From a checkpoint of a small transformer trained on Wikipedia: RMSNorm after each block, normalized queries and keys.
MLP neurons of a small language model. Each row is named by its layer, matrix (down: output weights) and neuron, and shows model dimensions 128-255. Each number is 500 + 25 x the weight over its row's rms, rounded and kept within 0 to 999. Numbers have three digits each. A neuron's up and down rows have the sign that makes its largest values positive.
A block is one neuron, or neurons of one layer that tend to fire together. After each block is what it responds to, as a language model described it from the Wikipedia text at the highest values.

L2.down1152:493497515524498498509522516479482467502487546477501519453507519504481501488520487469506515529510458475521526518483477504542510507513491520504508542455523509486484524497460494482456519479514526478514488482518495477506454531497525571546498505507482460489514528504516481468491491506490523449500480542511493526495437480514514570463445462506506481488517490529467505513474473524499503480534
Responds to: Music releases and governing bodies

L4.down311:482487514480484506457556532478529499514508484501553506517529522524496545523483500482483495528530479510515519495546475475521512514515511475430529474526523527508505491503487519534517492472482451489506485522510472522498520437502477498517511506519505484458505527482524521494477481484486491515446505498532483531512535496528500533450520531486522541540451473486544517504504484520512495538490
L4.down662:526489484479506508536492484464470474547527458509518490516505556524500485531491491544485506503494475475478511520480477487493495480486487478476528547496517504520504488516540508478524504517534477492520526546485485550483493506488452520516487519496530482505476504486510512545508483503514527510500499487507526512526475523502441536521526518510451496470509486471537506545469471498517454501472
L4.down699:530478505572527513501496502490481509520491508521458539543520531510489476546490456465535498486475488508525498506486504530527525473517518526505467494468560488507555511492529520477522526498521467500501516516498459498481495513517483517491477491555485509503497569499499515514487495499506459543499487505501518473455482489522502510484495491503487495506501501521481475528517495504511492478529
L4.down940:520513481436453486524535503459492488454511473504516539524504502526472453526537508487476475489511511498500518494459495506462460507521504539480538495479501469527504534485515542476495497484553505515507494525498525492491505482486480531443509517480538458521480519492483516475537541516518496480534483506528477490464497484527492490451520515464441457478475468467498532527483494473529496515531
L4.down1005:476520510523470509489507504535478505485487501525525479440521496546525524502520536486470511528519469508500514521478507510557494519498535503483543510499535530498533484472516512488525510481466466477442510501515484516531496488492471531468510490496494485492515522470488486494487503498513489498493545501533482476455507546508523511454500469483514478438491561509454451561536518520493448499508
L4.down1113:498546522478482475477493474463497499517494531524536489480487546524506501513526476528504504480530493478563481498459500505493468499482488524562504467503492489510495459483491515524504538495487500457519482493460549551486476502505498475458555515525461504519514497512487490515531478523515498517470540521509511506520485505480495517483503571517509481517517506475502502496490495467517505513444
L4.down1194:510495486527523481469502467547509514431501449487483536517510525510501505523506502554517517515481510513482466502502521533475480510445523505451508496522515469502437514489496507526523484499530485480490505486461547503472513462462514494506494514510514463572491534512528497500497486474517502492486510511487500503522507504475488455517494512507521501502459500514509511490488535511458537483499
L4.down1426:495547505544489518503459472480496513503538499466497512496525480529513512510506521571535541526482471501513524545489507489484523530520480480516529492490490517488513451492442501473505501506441503492512510494500509523526520437495482501505531496519487523508525515491486549480510487513524476497499518493491508468517481509475521564519536474493506531500491535520507436530526501487468437524478
Responds to: Year numbers in dates

L5.down121:508482484447523495480509540540488488526466490492512479488465489529547467511525472508512526512485511518523492529510500489518496503514507497473468465521531515508483536498517498544499502514533462530470510518478499504514518525490482492546484513511551482508496440424443517502489493520506545507524526470507534507469541519465461514487490507518523522514509457518514478504472535476512512511521
L5.down321:523521487461506457466523480548485492490456543529480497469481479471523508483494506483508498518487511475471480517470521467512470494483452513541504523486483488505483478467465515517526496476530487499511518475487539436525525504448515492478497506500500504533516514512521523510454500506477511469575469517482489476510528511459503503528509480468554511480485474506499469486493503483511521475517
L5.down702:492481541497451508502487490498494533518476504479482463418522499521492508500476451522492474461497515505467515503483478509541538491508495523474521527447509476493465533532507460516495483478481453508558493503469529515456494512493525514507485508437482510515506522488518553514495586500480522471521462481534443490488523490515497505522484508531470518495488507484493471498534531522490513521502
L5.down869:512491483515489506482454507492468517461511445481493542518459509521561489496487482543518502480505472507485495561497492452476487501464475500455479476520486497512493464511498499508493482512487523485505503447474508524505494457487508473495525483499521517529528481497505488506542503496507457495482498520475479509505514495445527497523515486475512479547478491517512505535498492495451511524507
L5.down970:501532469529485483490484532498498492498504470481537526433454497506481490517477452480492533530539513543447511506535507535502493545522448488493503506516497492472517514470515483524483520551472533471492467510480503503487545538486524520477531526513517498461478457556524519466536496496491523532487515499484516535521541495523525534501517477532504488473514519560495477507544489486477498510519
L5.down1050:499478525508492526498562518518511476492512479515490486479495547478466519505505518536489497469536459520472478526496504512499528490486465500519482565479498482472469504502464514487494514548510496518500480493481452479515488489458515529508484462506557482495487542512489507533499490484476522454513536529495494490509487525471524508504529488497504445466462500523528518483484517511488536504475
L5.down1144:510471538601527534561445511455501510518515507502540521514465500476476480571499492486483521522541492538535499539493481491511505516478493528490530465473475485528502491525511515490480518484526545505496527504467478532513502496484477443485537486474505503449500540475522469509525500495532512477505485480490453545539521498487518501473481427476481528520492459487505480502496485492486492501511
L5.down1487:484499493482478484465510519501487482503517498475528498523511498489491507475514493494519541516493518509510530486546516502523513501514495495457499446461502471470530492541491528471511542509502504499521493491505449582505488508516483492504502466494520496498520477527511485519527565534478530461448493510522496535530468526484504506486481520522521496532476535502512495485545509481480494498521
Responds to: Year numbers in dates

L5.down75:507505507499468486492517515532514470492488513479482506518482486518534474500475478483491486492511496481502509493499539452517496519478506520487471522526503511526498493468479500511529492532496526470519458486505469503542431516522478477504497497519519516486511491457451511479501508493538526508486469508426552490500451475533536515463493495542466481539490499472503534469444501535490513535497
L5.down124:520545497488440512524518468481548463508481480518525501531504458507440506504535479532506501498482509477512501499508514494480508559536451478485493457476481501514529504506537472482477532558496548501445496487513477464493531485574500515505519503526460492518541475517482483470495496493514491488476517486540493502512529508537508519457480488502504471510511514483501497507526497503517471476484
L5.down200:487497515491504510465477506466503508522537513437477511511538486479532523548432486463495512522475471542490498503519497508489492486506510494509496478463507487467475524502482490511504441497482510513456508469497464481505520507484500503536473481490482480527480504472506508520525506510496503509517509531524507509529492484544495533549433513459525534532508482524527488552492497503484467503522
L5.down620:503551450484453527504496477507499539518537550437553498522487487491551569530520509512515503512491467522505496522506490451474493482507501550474491494507497479489529511497478511488536490519471559468437501479508512537471441497476513518515528505493468518472456473488476483494512504527504515427473531495506474506465557516534555502493496505552506494509486503505545527484483544476493496496470
L5.down975:446506471523497470471470494493532502513485498533527475501520506472516499519461478521490499470505483512450479495497504465507477494503477492494492537460492493525528499484493524480546525462496517511525481519491542483514549521478494521531493546487536509492485535505465483479466520523477535495481515486488522469519454467564512529446514505538440488527497475505472474519506457496511474466496
L5.down1053:473504500500484507547511517496484507492480514513572525494567570526511518510466497497465501492501504508507513464503524461542473484492500515473469482516494516469510508514535541531502512480486484453500497465527486528532498498485532541555509541465507475513524542487535520444515464548516499516500548500493508518483499511486505506513466485520498482483471476521509491497461513502532511501528
L5.down1163:494507512489551531472509492534489491527517486477476497489483492518516548503520516519515508495509533496505537463509494506540519507510517488538521477510467539481478495481482470430525507523475452518536492466473493481505539534497472477544493517519527514526462497507518493540473468500505493510542503513502522497484473464491455545466498523518502469514502524532536505522464459488501528453494
L5.down1505:509491534482574514509527553474520498515550515507482524520523497500509498556527479492508502520479501531509485513498487517487483453507513506500502530478498495496474468501492518492520474495506490468426506514513505458477483458473497502532476508516492519509479480477513502463520507467494499457432510461524512504490457505471525499552536527552491515472474502517496505525523459499483504433526
Responds to: Music-related and table-cell terms